config.yaml
n_layer: 19
d_model: 320
n_head: 8
n_kv_head: 4
head_dim: 32
d_mlp: 832
vocab_size: 5773
activation: "reglu"
norm: "rmsnorm"
norm_place: "pre"
norm_eps: 1e-05
positions: "rope"
rope_base: 10000.0
rope_fraction: 1.0
qk_norm: false
attn_scale: 0.177
bias: "qkv"
tie_embeddings: true
parallel_block: false
extras: ["capped logits"]
init: "normal"
init_std_qkv: 0.023
init_std_o: 0.0
init_std_up: 0.023
init_std_down: 0.0
optimizer: "muon"
lr: 0.0102
lr_mult_o: 2.0
beta1: 0.95
lr_head: 0.0129
warmup_steps: 200
schedule: "wsd"
decay_fraction: 0.736
decay_shape: "linear"
final_lr_fraction: 0.1
batch_tokens: 262144
seq_len: 512
doc_mask: true
train_tokens: 1376000000
steps: 5250
dataset: "wikipedia_en"
MLP neurons of a small language model. Each row is named by its layer, matrix (gate and up: input weights) and neuron, and shows model dimensions 0-95. Each number is 50 + 12 x the weight over its row's rms, rounded and kept within 0 to 99. A neuron's up and down rows have the sign that makes its largest values positive.
After each neuron's rows, "fires in" lists the words (lower case) most often at its 100 highest values on Wikipedia text that the model never trained on.

L9.gate545:45 50 55 37 43 39 50 42 22 45 37 54 58 60 41 46 81 43 56 42 36 45 49 56 58 51 48 47 59 67 45 32 44 36 55 45 57 66 26 43 50 59 52 23 58 51 65 52 53 55 59 58 54 48 55 45 59 64 57 41 56 41 72 43 62 36 61 49 57 60 28 66 66 53 54 33 53 60 59 47 62 55 48 39 59 45 48 63 32 46 49 57 67 33 51 52
L9.up545:44 38 73 52 54 49 58 45 38 43 68 46 77 66 40 45 41 58 39 64 50 50 61 48 52 34 47 54 39 58 52 57 74 56 39 55 45 51 19 53 34 57 49 73 51 47 54 53 66 45 67 55 48 59 64 59 35 56 49 56 35 39 63 68 47 54 48 25 60 45 49 67 42 61 30 50 39 38 76 46 66 63 60 57 42 63 40 54 30 47 43 58 47 38 54 61
fires in: "in", "for", "of", "most", "among", "by"

L8.gate165:37 40 54 40 65 57 63 25 16 62 43 39 54 35 56 45 72 33 61 52 53 50 47 67 61 53 51 51 65 23 43 33 62 41 57 54 66 51 48 63 51 57 60 30 55 47 34 56 43 50 72 70 54 41 54 51 52 78 69 35 65 61 20 62 46 52 61 42 62 36 28 53 40 65 24 40 38 54 80 53 66 41 45 50 48 51 60 59 48 39 38 46 62 53 46 36
L8.up165:36 58 53 58 39 39 76 53 26 40 63 43 52 51 24 23 45 54 49 66 52 60 57 69 40 64 75 51 63 57 48 29 53 19 59 51 68 73 58 37 30 55 58 46 38 56 62 54 42 47 50 35 31 65 39 55 36 51 62 41 42 38 42 76 53 45 49 52 73 55 49 44 52 47 49 46 46 40 45 50 56 36 47 52 31 49 38 42 77 52 46 40 38 65 52 48
fires in: "of", "with", "on", "to", "for", "off"

L6.gate410:44 34 50 79 41 55 38 60 39 25 64 42 36 57 56 35 35 33 42 42 51 48 57 59 51 55 34 54 47 67 65 60 61 38 60 43 36 58 50 27 57 49 42 55 44 49 65 37 58 59 67 50 63 72 52 55 56 60 50 29 46 35 25 50 45 39 48 60 52 53 60 69 54 32 36 64 57 40 63 65 32 46 58 55 44 60 73 71 41 61 54 34 57 71 45 22
L6.up410:67 56 75 66 48 60 70 42 48 40 57 50 52 55 40 40 55 19 30 48 44 39 57 52 36 69 27 46 54 38 56 36 30 32 40 71 53 66 22 61 33 52 32 37 48 49 51 26 53 44 53 64 52 46 64 63 48 58 62 35 20 61 49 73 26 57 56 49 58 61 43 32 64 44 37 61 53 41 44 51 32 51 78 46 47 57 47 79 47 50 48 42 50 63 63 29
fires in: "of", "on"

L14.gate700:59 54 47 60 57 81 43 42 64 67 42 55 30 60 42 64 74 72 69 39 53 65 44 39 45 35 59 71 62 39 43 63 38 64 40 64 37 35 57 41 42 41 31 17 56 56 55 66 59 50 72 54 27 40 52 46 53 41 57 51 50 40 53 47 55 36 30 48 46 51 30 52 35 57 37 37 55 45 55 40 28 54 49 33 56 53 71 39 34 61 39 45 68 57 53 22
L14.up700:60 24 33 40 62 47 49 54 47 57 31 59 46 32 49 63 66 52 54 52 61 28 24 52 66 25 51 37 54 33 70 32 40 50 54 64 71 38 60 38 46 46 36 40 48 66 40 37 52 44 59 30 39 29 52 78 37 41 46 30 43 52 54 56 75 29 31 51 46 51 45 58 37 46 39 41 50 55 52 43 57 65 50 46 51 46 48 56 48 49 60 46 58 69 60 39
fires in: "was", "is", "by", "are", "were", "in"

L14.gate459:35 40 57 32 57 43 83 37 56 43 65 59 56 57 36 51 49 61 59 52 51 48 57 39 51 74 49 45 59 51 56 52 15 26 56 48 48 42 62 56 25 62 45 58 63 56 48 50 26 72 37 33 50 44 78 36 42 47 62 50 73 50 63 32 36 42 68 56 58 65 34 60 20 29 65 47 48 51 44 46 70 65 51 53 54 54 69 47 64 36 40 50 36 46 48 40
L14.up459:40 67 40 42 37 45 69 60 59 66 58 61 67 70 37 28 45 51 46 50 41 41 68 69 33 44 57 26 59 37 59 52 44 52 59 50 42 55 46 39 46 43 51 36 32 47 50 27 26 57 57 44 50 49 55 49 53 39 62 53 43 43 52 54 40 56 43 47 31 48 33 53 53 28 39 38 44 44 43 54 70 69 54 40 52 55 36 46 43 50 48 54 35 36 56 54
fires in: "to", "by"

L6.gate283:47 37 67 67 38 66 56 27 43 52 64 66 49 57 85 61 61 42 61 47 46 70 38 61 36 41 43 30 50 61 73 30 39 42 48 32 46 44 41 46 49 47 65 62 65 46 50 39 49 44 74 50 35 33 57 45 50 50 58 47 46 40 42 54 23 42 71 38 51 61 55 57 42 51 26 34 48 34 52 48 35 55 70 44 54 44 35 58 54 62 43 55 61 65 48 53
L6.up283:25 31 51 32 58 69 65 53 42 69 62 58 45 59 49 45 49 26 43 45 34 64 49 51 44 45 37 39 37 57 65 30 59 55 53 52 39 61 46 32 60 44 42 42 48 57 60 61 65 43 61 51 36 57 55 64 42 73 58 70 11 41 63 53 48 47 38 30 51 62 45 57 39 42 48 48 55 48 55 52 47 62 52 44 31 50 48 37 45 33 37 40 59 41 49 59
fires in: "by", "with", "to", "of", "faced"

L9.gate63:50 32 65 58 50 65 57 54 68 43 56 43 73 46 68 29 42 41 52 63 53 55 55 49 81 61 68 29 60 43 61 64 43 25 44 56 57 42 47 56 54 35 44 37 43 33 27 71 70 55 32 60 30 31 42 45 55 66 52 32 46 66 34 29 34 39 41 46 69 48 57 56 47 25 61 26 40 49 50 41 54 62 38 56 56 34 58 40 62 35 59 42 57 45 36 46
L9.up63:61 57 55 49 52 54 42 54 54 25 42 62 53 74 59 43 35 66 47 69 62 64 48 49 61 60 19 60 69 40 54 51 57 54 47 46 70 56 43 66 50 53 66 58 50 64 55 65 38 59 51 60 68 41 51 66 44 51 52 63 46 72 53 60 40 32 49 38 62 56 38 28 66 41 36 71 45 50 53 61 42 38 61 74 47 60 45 39 74 40 45 56 52 48 44 41
fires in: "it", "he", "so", "we", "mississauga", "this"

L3.gate528:79 32 52 57 72 38 51 57 59 44 58 59 44 58 45 43 73 30 49 43 44 33 54 55 51 56 62 54 65 42 35 36 39 35 63 56 40 37 42 70 37 62 51 34 64 47 58 51 47 28 50 63 53 57 57 53 47 57 44 53 57 76 64 81 49 50 40 46 49 28 48 43 36 49 69 51 40 47 49 37 41 80 38 55 62 42 43 55 33 53 61 60 48 40 53 52
L3.up528:48 35 35 47 56 52 55 45 55 60 55 50 43 75 46 55 73 44 47 45 45 59 82 59 37 64 68 52 28 55 28 42 58 56 49 43 68 32 56 50 57 28 55 45 74 18 80 51 63 41 49 39 49 40 64 67 62 36 41 54 48 53 34 62 67 41 55 51 44 57 67 47 47 43 52 41 37 60 29 40 58 55 51 78 42 35 63 56 43 54 36 54 55 56 47 79
fires in: "terminus", "southeast", "east", "northeast", "west", "us"

L14.gate443:57 58 52 43 55 70 63 65 36 57 56 50 66 56 26 47 59 70 40 59 60 65 46 39 68 76 54 49 58 66 46 73 47 35 52 61 40 61 64 65 38 40 73 57 38 56 51 75 55 53 21 48 55 54 60 40 53 63 70 47 48 43 34 27 44 43 46 44 28 30 53 46 56 64 54 55 45 50 59 44 49 65 26 51 33 53 60 50 48 43 50 45 53 42 62 43
L14.up443:51 62 30 55 29 40 42 48 41 55 49 68 57 43 51 39 53 43 57 59 46 63 45 48 52 34 37 52 53 52 41 29 56 65 49 50 62 60 61 43 61 36 21 47 46 30 57 48 60 60 49 51 47 50 52 45 64 24 87 78 37 44 37 59 36 37 49 52 76 42 46 45 40 45 47 68 63 38 45 55 36 58 58 59 59 44 33 57 41 49 61 54 55 34 68 59
fires in: "their", "the", "its", "s"

L12.gate318:44 80 61 60 28 75 57 47 56 68 33 40 28 48 50 54 61 49 29 61 47 45 38 66 42 73 41 36 60 56 64 50 44 38 48 43 51 64 46 53 42 33 40 59 72 47 52 52 69 48 65 47 46 54 41 61 51 62 36 71 46 43 63 33 55 34 31 38 57 55 37 50 57 60 47 59 57 45 71 56 27 47 50 15 59 45 50 46 58 52 33 46 49 50 37 27
L12.up318:57 77 46 56 51 56 49 47 45 33 47 30 69 55 57 37 61 37 32 59 30 47 50 59 36 39 40 72 48 46 56 41 46 54 41 48 48 72 57 49 34 32 65 53 51 40 60 55 41 31 55 54 45 45 36 40 55 61 36 46 63 67 53 28 48 46 38 60 50 46 45 65 68 42 57 60 34 25 61 62 39 41 55 28 56 45 49 65 64 57 48 50 64 63 66 57
fires in: "of", "to", "during", "following", "by"

L4.gate427:36 43 53 42 73 63 52 23 52 69 58 61 44 52 64 56 59 69 59 47 36 45 60 51 65 42 55 60 64 63 54 51 38 51 46 46 59 54 36 55 48 62 49 49 46 26 38 56 57 73 43 48 51 59 42 57 40 62 45 53 43 57 31 52 42 63 21 69 28 45 30 33 57 67 36 41 33 36 73 58 77 25 39 56 75 39 50 68 50 37 60 55 62 57 69 60
L4.up427:52 28 40 66 49 60 47 57 49 79 44 37 34 54 48 42 50 35 21 60 54 46 45 62 56 69 24 44 42 43 37 46 46 52 16 54 63 55 55 32 56 65 64 36 47 54 36 58 43 69 48 50 48 56 37 34 36 34 50 57 50 52 69 39 66 38 52 32 51 56 41 64 46 46 51 39 53 43 59 49 71 39 46 52 61 43 78 54 58 40 56 55 45 20 42 41
fires in: "be", "is", "are", "was", "were", "occur"

L14.gate38:80 41 38 44 46 51 61 54 42 43 54 68 56 61 50 47 50 37 69 48 66 50 27 56 55 44 52 43 48 44 48 60 32 66 45 62 52 40 38 51 54 46 49 49 53 37 48 48 35 63 53 30 57 46 56 46 67 55 32 38 37 47 39 48 38 73 10 68 46 37 37 43 49 38 52 35 64 41 58 68 35 61 58 44 61 64 48 61 49 13 52 53 47 54 76 62
L14.up38:39 47 45 56 53 62 59 47 44 82 42 68 19 43 49 33 49 44 63 68 78 60 41 60 59 56 58 51 56 49 31 61 61 37 62 55 33 51 73 62 56 43 46 49 42 50 46 43 61 49 50 56 37 38 56 37 30 46 55 38 21 20 60 53 58 51 51 40 40 48 52 40 27 46 52 42 46 48 66 54 45 53 45 52 49 54 54 49 42 61 48 45 61 54 64 57
fires in: "is", "was", "were", "are"

L6.gate252:56 51 49 66 45 59 26 38 47 57 42 46 63 54 57 31 50 58 26 29 51 52 66 58 37 55 51 48 68 36 44 62 64 53 63 47 52 59 55 66 43 48 51 34 51 49 43 30 57 67 50 39 75 53 53 51 43 26 42 68 40 38 56 66 78 49 37 46 66 49 66 29 60 38 59 53 40 39 54 47 48 35 48 51 36 44 44 46 56 47 62 48 45 52 52 60
L6.up252:65 51 45 47 60 59 65 37 26 40 46 56 41 52 53 65 53 31 53 31 41 43 44 70 39 43 37 70 55 46 42 49 51 32 46 50 49 53 37 64 55 35 54 62 45 47 48 51 64 51 65 43 57 55 54 36 56 56 31 46 30 49 52 53 47 51 54 56 40 42 83 66 51 78 55 64 51 52 56 36 63 35 57 47 36 46 55 39 62 44 63 48 40 39 40 37
fires in: "of", "the", "de", "t", "van", "we"

L5.gate297:47 49 43 78 39 46 64 47 70 41 37 51 55 50 43 63 50 69 50 37 62 70 50 43 39 50 38 51 50 47 42 41 50 47 61 53 41 33 57 45 32 41 56 63 81 60 68 67 45 57 86 41 52 69 37 66 35 76 61 26 57 23 72 64 56 46 49 65 56 45 37 34 49 53 57 68 57 40 40 59 41 37 46 68 35 32 62 66 44 57 57 64 57 48 44 65
L5.up297:64 54 63 67 44 40 60 34 49 31 38 63 56 44 50 52 35 60 49 52 65 57 59 74 23 30 40 34 63 40 62 45 34 42 31 35 52 53 42 50 53 74 48 64 61 62 49 52 49 47 52 30 51 78 37 41 40 55 59 33 60 29 59 42 47 53 62 50 46 41 65 28 13 56 47 59 38 45 46 30 47 50 49 49 57 38 54 61 40 47 69 52 56 59 59 53
fires in: "it"

L5.gate256:53 41 60 25 44 37 53 72 47 39 46 43 68 38 58 49 36 19 37 43 44 53 51 50 61 46 56 67 50 40 70 42 49 45 64 51 59 17 50 46 53 39 39 49 67 48 46 36 42 33 50 51 59 55 38 43 55 58 49 50 51 77 34 50 38 51 43 55 44 55 43 36 55 49 48 54 47 61 44 51 43 33 33 45 53 54 46 52 74 76 57 53 68 39 40 50
L5.up256:52 23 55 48 41 36 62 48 31 32 40 58 45 61 43 73 60 47 67 61 60 57 48 33 30 51 54 36 72 63 66 66 59 51 73 37 52 47 48 50 38 40 36 42 60 32 43 66 42 73 57 53 61 45 59 63 46 58 67 43 60 32 52 54 40 60 48 56 49 47 58 29 69 43 56 57 47 49 41 42 51 41 62 59 47 40 60 43 57 46 46 20 53 59 48 44
fires in: "he", "she"

L9.gate185:44 49 71 50 48 54 36 45 64 36 76 41 74 66 53 28 62 61 58 50 54 39 42 52 76 65 74 48 64 38 61 40 48 56 68 51 61 40 43 51 54 50 47 42 29 74 74 57 66 53 62 53 40 48 62 56 51 47 68 50 27 45 52 31 55 50 68 57 34 42 27 59 54 39 35 60 56 27 49 66 54 39 48 43 51 58 46 52 41 53 40 66 76 31 64 40
L9.up185:47 70 26 53 36 41 64 43 49 50 37 55 68 46 55 32 46 39 60 63 52 54 42 37 76 48 66 27 52 40 43 44 47 53 36 81 32 44 35 48 66 76 55 43 47 50 77 60 36 42 40 52 51 47 39 73 62 50 55 44 38 62 46 37 60 63 59 52 34 79 39 68 73 27 49 57 53 39 56 71 52 34 44 25 55 59 70 43 46 62 40 55 70 55 63 39
fires in: "from", "for", "in", "by", "of", "when"

L5.gate665:51 53 52 64 62 56 61 42 42 38 60 31 44 66 45 42 58 58 38 56 61 50 51 55 58 55 22 60 73 53 59 23 51 36 51 39 25 42 50 67 45 44 41 38 37 48 31 68 37 26 46 38 52 61 62 52 63 51 61 48 50 44 41 44 49 66 39 42 51 60 38 46 52 72 57 36 41 46 51 45 48 55 33 51 57 75 27 55 37 23 40 58 59 55 51 49
L5.up665:37 82 41 52 26 68 31 45 51 52 68 67 42 44 58 38 63 40 32 39 53 61 56 54 42 65 36 76 51 49 45 47 53 29 57 57 33 40 39 72 64 32 62 58 57 39 72 38 46 47 53 56 47 68 48 37 26 44 69 43 39 66 49 29 47 45 37 51 40 62 38 49 65 44 53 75 41 52 37 42 40 31 45 45 44 39 55 45 51 47 81 56 50 46 52 53
fires in: "to", "following", "however", "despite", "under"

L2.gate5:39 53 49 35 56 64 57 56 37 47 50 59 50 58 28 43 57 64 56 47 37 66 45 56 61 54 42 55 39 39 43 32 27 27 61 31 46 51 57 48 23 61 43 53 43 46 27 52 59 27 46 58 36 53 55 57 52 35 57 38 39 40 58 40 39 41 45 50 55 53 47 55 28 49 35 41 48 47 39 54 49 56 52 60 37 67 38 43 25 53 48 22 40 50 38 37
L2.up5:35 45 54 49 40 55 51 55 52 54 31 67 47 51 48 57 55 50 50 49 53 43 36 61 73 67 37 64 38 34 43 33 68 44 32 62 50 43 51 53 39 31 54 47 54 51 36 37 39 30 58 64 26 40 64 53 33 53 38 40 37 44 47 33 52 47 38 72 51 52 23 70 74 49 42 57 70 37 45 57 51 60 56 66 47 39 50 24 45 59 48 62 57 58 25 36
fires in: "any", "no", "a", "every", "each", "the"

L14.gate11:53 41 70 52 62 50 43 47 66 31 45 40 70 38 54 55 47 51 44 55 53 36 40 78 63 73 49 49 45 06 59 56 45 42 60 49 62 62 50 54 41 45 50 53 64 53 29 30 53 53 51 49 50 58 48 36 27 44 72 58 56 50 39 53 52 43 51 31 44 49 47 66 41 54 61 53 70 57 60 57 78 36 58 42 61 53 70 53 61 56 44 61 66 49 58 28
L14.up11:80 77 45 62 54 55 44 64 62 53 45 56 44 73 85 60 52 48 56 35 63 43 36 65 38 56 63 46 47 31 54 67 34 45 73 29 42 55 26 44 36 34 60 56 56 68 63 42 35 56 53 64 66 46 30 39 18 47 54 64 51 40 42 38 38 50 47 49 45 38 56 54 48 60 25 71 48 49 49 49 60 43 49 29 42 70 61 64 39 54 34 45 45 47 51 45
fires in: "in", "to", "at"

L7.gate602:55 39 51 36 47 37 49 54 54 35 80 46 57 49 51 49 33 35 66 52 57 33 44 68 47 50 64 31 24 35 63 53 58 29 31 57 45 52 59 79 44 59 60 46 43 54 37 58 47 47 70 47 55 41 38 40 48 56 51 52 51 46 49 43 30 48 43 36 35 51 49 79 39 26 28 46 56 45 59 43 50 69 25 48 61 60 63 40 61 39 78 43 60 67 46 43
L7.up602:58 81 53 49 54 60 42 50 37 53 75 47 54 45 59 31 49 58 51 57 42 50 43 65 62 36 47 47 52 40 61 36 66 48 63 46 33 38 42 61 65 45 75 54 52 42 66 58 26 31 55 53 49 38 45 31 53 51 56 70 42 36 54 49 57 40 42 47 46 49 67 62 48 47 40 35 30 43 82 58 44 62 53 43 55 56 70 50 41 43 60 49 50 52 44 62
fires in: "at", "hodlnaut", "from"

L12.gate828:47 57 62 53 70 51 46 50 44 13 68 49 76 55 33 52 46 48 49 48 53 64 40 56 49 29 51 64 45 35 61 46 48 57 59 51 61 60 37 58 52 72 37 42 62 49 57 47 48 53 59 53 64 45 54 83 33 43 54 35 61 45 31 49 53 44 65 48 56 32 34 53 32 39 50 73 57 52 54 60 54 54 62 32 57 53 50 73 67 43 48 43 64 50 56 50
L12.up828:53 75 54 44 40 70 43 48 36 45 55 27 37 45 48 51 65 43 61 35 35 48 42 70 39 55 58 73 47 29 57 50 59 47 62 65 59 71 57 44 46 27 70 65 51 40 59 50 63 54 49 40 55 55 41 46 46 18 58 60 68 57 35 36 33 51 46 51 36 61 41 54 52 33 28 45 59 54 31 57 40 67 64 44 59 39 63 42 63 74 38 40 70 65 59 48
fires in: "the", "to", "according", "on", "from", "among"

L8.gate0:43 53 64 41 51 84 40 55 20 41 62 50 55 48 62 59 33 39 35 52 36 47 37 45 54 47 20 66 47 52 58 56 22 42 67 55 60 59 39 54 57 29 68 37 49 72 39 57 52 25 62 51 60 49 34 56 53 47 40 58 30 54 76 55 65 50 59 56 59 47 45 42 53 51 35 31 54 37 50 33 38 50 35 58 52 46 52 38 51 62 50 29 40 36 38 24
L8.up0:54 36 62 45 57 49 55 61 30 60 56 50 52 66 48 67 46 45 50 37 39 44 43 56 50 47 22 48 57 33 37 59 45 52 55 57 46 40 50 45 75 56 52 33 46 54 81 37 56 28 35 59 59 33 57 54 71 40 46 36 58 48 66 46 65 38 34 65 66 44 46 57 62 57 31 61 73 40 33 60 56 60 26 43 52 31 54 41 60 60 46 26 52 31 42 32
fires in: "the", "of", "with", "in", "to"

L5.gate140:37 61 43 50 33 67 47 39 20 45 55 53 64 45 48 41 40 46 37 56 40 65 43 38 49 44 64 56 48 36 55 71 65 42 52 70 55 42 25 54 52 59 45 53 47 38 81 45 48 59 70 30 54 26 62 45 38 58 72 50 26 35 46 41 58 49 53 52 34 41 67 56 26 56 41 38 40 54 70 53 72 50 53 45 38 63 52 57 65 51 86 57 47 40 55 50
L5.up140:40 52 60 67 47 65 53 44 74 50 52 45 66 54 42 41 52 25 44 54 44 53 40 58 41 50 33 66 45 28 32 46 53 60 47 47 65 50 38 77 77 33 39 59 38 45 57 45 54 62 52 60 44 47 53 67 28 63 22 46 42 47 45 57 44 49 58 73 49 64 30 48 49 44 45 48 29 50 57 59 46 59 71 26 54 55 39 40 54 61 44 51 57 51 49 52
fires in: "third", "second", "helsinki", "only", "secondary", "first"

L9.gate380:46 48 51 52 49 33 49 47 42 39 34 43 57 25 54 52 28 55 31 43 57 29 46 44 64 52 47 52 68 29 42 67 58 49 54 46 51 47 38 44 68 35 47 57 45 48 47 55 58 57 47 40 62 54 45 60 49 46 67 50 38 41 54 37 35 24 50 58 39 47 53 48 60 56 82 53 34 31 49 47 47 65 54 68 43 42 41 49 45 74 19 55 37 40 39 58
L9.up380:73 52 54 50 54 52 57 59 26 47 72 49 66 45 47 52 72 70 28 45 26 45 45 37 53 48 53 53 35 61 47 44 37 46 88 43 36 50 41 34 62 59 51 52 50 57 64 43 50 30 39 30 65 58 37 62 49 62 55 42 57 53 48 61 27 31 37 51 48 54 50 60 58 64 43 65 58 55 55 39 31 56 66 49 51 47 43 73 52 59 42 32 58 51 33 42
fires in: "the", "in", "a", "short", "his"

L9.gate738:45 40 52 43 56 58 44 44 44 40 56 33 56 62 47 57 52 39 73 46 50 51 50 63 51 45 24 47 45 39 44 42 51 48 40 63 58 57 50 57 40 45 50 52 59 30 61 38 44 51 49 51 35 46 51 63 54 54 47 20 37 64 44 39 45 56 41 42 34 65 55 52 70 50 59 47 47 28 47 58 78 41 63 50 36 44 69 65 44 25 49 29 69 73 49 75
L9.up738:29 47 48 47 34 72 63 38 49 51 45 75 43 44 56 48 41 60 44 36 36 40 36 61 58 38 34 67 46 44 54 38 47 62 40 73 58 47 50 48 54 49 51 54 45 67 49 44 33 43 34 45 41 42 58 49 42 37 69 41 58 51 53 37 39 44 63 53 48 65 34 52 65 57 51 59 51 82 49 52 72 57 48 59 58 50 60 56 36 44 35 61 49 61 42 50
fires in: "the", "and", "or"

L6.gate221:35 51 37 69 61 60 38 36 61 26 62 64 34 39 63 33 42 55 51 54 40 56 52 45 68 58 40 67 62 34 39 45 66 33 35 43 49 51 61 45 45 44 46 25 29 49 46 45 62 63 77 42 50 70 50 60 32 49 59 45 46 51 32 58 58 38 51 51 42 48 57 52 60 37 37 38 48 46 37 50 61 27 55 54 41 57 70 63 47 56 54 53 47 49 62 46
L6.up221:52 40 38 58 44 38 47 57 51 60 28 39 57 50 61 56 40 14 57 67 42 60 50 50 57 55 59 63 52 52 70 51 81 48 43 49 29 54 32 65 43 67 38 74 56 46 61 62 43 56 43 44 48 85 38 45 49 66 48 45 57 35 35 64 34 59 60 60 47 41 64 52 47 34 57 51 71 47 58 38 65 65 59 34 53 51 57 46 54 48 48 72 54 57 29 57
fires in: "of"

L5.gate713:60 63 42 65 69 37 55 47 49 29 23 57 59 53 48 52 51 42 57 40 53 57 49 70 48 69 55 34 53 30 58 57 57 56 29 72 53 49 45 30 49 46 48 35 64 49 29 70 38 47 55 51 50 47 30 18 40 50 52 38 59 55 70 48 67 64 53 40 39 40 49 43 48 56 54 50 47 46 36 40 51 54 62 71 43 61 55 41 38 49 57 46 57 36 51 39
L5.up713:45 41 47 47 43 43 63 50 55 48 32 36 43 54 61 42 59 62 64 31 41 61 55 55 48 42 52 59 57 29 59 45 44 41 20 56 64 64 52 52 28 38 62 66 35 52 47 30 47 55 30 40 37 46 55 60 35 23 55 61 49 61 45 47 45 58 48 58 47 31 54 54 58 57 43 50 53 56 58 39 47 59 53 37 67 64 47 39 66 78 46 78 51 43 26 30
fires in: "at", "figulus"

L4.gate604:53 37 42 66 57 76 53 48 51 50 48 53 48 23 31 40 53 64 58 51 65 48 44 45 65 43 32 57 42 39 54 67 54 33 66 44 52 74 45 43 55 66 49 60 60 82 43 26 49 48 71 48 59 39 55 44 38 37 67 33 23 39 28 48 38 63 65 71 41 33 68 52 46 73 65 48 57 40 48 22 57 58 48 36 73 47 34 72 45 51 78 44 61 68 50 53
L4.up604:61 45 57 60 62 62 40 47 47 66 47 53 56 59 47 55 42 12 48 31 55 58 62 43 70 37 52 43 51 52 49 49 48 74 36 56 55 56 36 44 59 38 26 38 76 56 51 53 41 23 65 48 44 53 55 62 51 52 66 35 50 57 70 63 57 51 75 62 44 67 43 44 39 23 42 37 41 24 66 54 49 53 33 71 51 50 60 50 47 49 78 59 38 40 49 54
fires in: "most", "highest", "best", "first", "largest", "only"

L12.gate624:42 30 47 63 57 59 47 62 21 61 45 25 35 44 44 62 63 64 61 45 41 48 43 39 25 22 34 24 28 67 62 45 26 65 37 47 44 43 38 69 61 54 58 26 58 52 47 51 54 46 49 59 63 40 31 51 58 48 36 41 40 50 65 41 54 33 41 53 62 34 54 55 45 55 43 41 41 52 53 52 43 37 58 59 66 57 44 49 39 59 64 31 62 58 54 42
L12.up624:15 26 54 55 65 47 28 43 52 66 48 45 15 44 59 62 40 32 37 54 45 53 37 44 44 37 32 63 41 45 52 52 53 70 73 50 51 46 64 53 51 67 58 45 45 44 59 61 53 33 67 41 42 57 45 43 33 43 42 57 32 41 54 53 39 46 60 68 61 60 47 64 32 63 41 26 34 55 61 62 42 42 56 74 56 46 46 48 48 57 37 36 49 46 58 47
fires in: "as", "is", "called", "considered", "named", "was"

L15.gate383:23 52 44 48 31 40 65 44 55 42 37 31 54 62 52 50 71 66 72 40 39 50 59 28 51 45 42 36 56 41 57 65 15 34 50 31 64 26 42 49 52 53 33 27 35 53 57 32 62 64 69 59 45 44 47 46 63 36 49 52 56 55 65 26 42 49 70 43 21 60 45 57 60 61 47 23 46 59 52 51 54 41 40 54 43 58 50 75 41 57 41 65 62 58 58 63
L15.up383:36 39 55 66 52 41 43 83 47 54 44 44 66 53 54 47 55 58 53 41 46 44 61 38 40 57 62 50 60 64 45 27 47 69 52 44 74 53 55 67 57 53 38 66 44 63 43 51 62 37 57 41 65 43 64 49 39 31 51 36 58 28 61 55 33 49 46 58 51 60 54 63 49 36 44 45 54 45 51 36 51 66 28 46 65 46 49 64 43 22 58 48 54 60 25 52
fires in: "was", "is", "were", "are", "as"

L2.gate241:48 48 56 67 58 63 30 49 45 64 25 61 52 35 37 46 51 52 28 56 57 69 47 33 43 50 56 39 56 55 50 47 72 25 51 60 30 58 67 36 65 39 55 54 41 42 34 58 33 53 54 32 54 52 50 62 47 52 44 58 58 54 32 71 32 40 53 57 53 52 66 48 58 77 53 70 45 35 61 44 35 50 58 48 38 45 46 50 54 50 40 58 52 59 74 32
L2.up241:50 33 43 57 41 45 48 41 44 49 56 64 69 51 56 59 61 42 26 56 53 59 21 48 51 42 48 54 59 55 44 50 46 50 26 55 23 52 85 58 43 36 64 48 50 54 41 61 55 63 42 44 28 54 38 37 41 52 59 51 55 32 36 49 57 43 48 56 34 64 42 66 51 54 53 61 56 42 38 52 45 45 55 50 48 50 54 41 35 31 61 48 62 44 68 47
fires in: "s", "his", "their", "stock"

L14.gate316:40 62 44 63 75 43 67 51 60 46 39 33 53 49 68 48 64 69 42 52 61 61 43 31 49 37 30 09 54 58 72 42 29 50 37 46 48 35 37 55 69 52 77 50 52 19 62 58 55 55 45 46 56 48 36 47 33 63 83 50 38 52 52 32 56 44 72 44 32 35 28 36 60 53 37 43 55 42 48 29 56 76 44 46 47 53 61 61 35 48 39 57 56 39 60 55
L14.up316:31 47 52 40 55 56 42 62 40 43 37 53 48 41 60 66 37 46 54 65 78 51 42 59 64 44 40 53 23 51 39 29 39 30 44 65 74 55 39 55 50 56 70 40 46 52 46 62 41 39 55 66 43 79 52 43 66 54 50 57 38 28 66 69 63 58 41 39 56 58 35 58 38 44 37 48 42 43 61 57 54 29 64 35 45 52 26 55 65 45 51 75 58 51 62 42
fires in: "had", "are", "to", "have", "has", "were"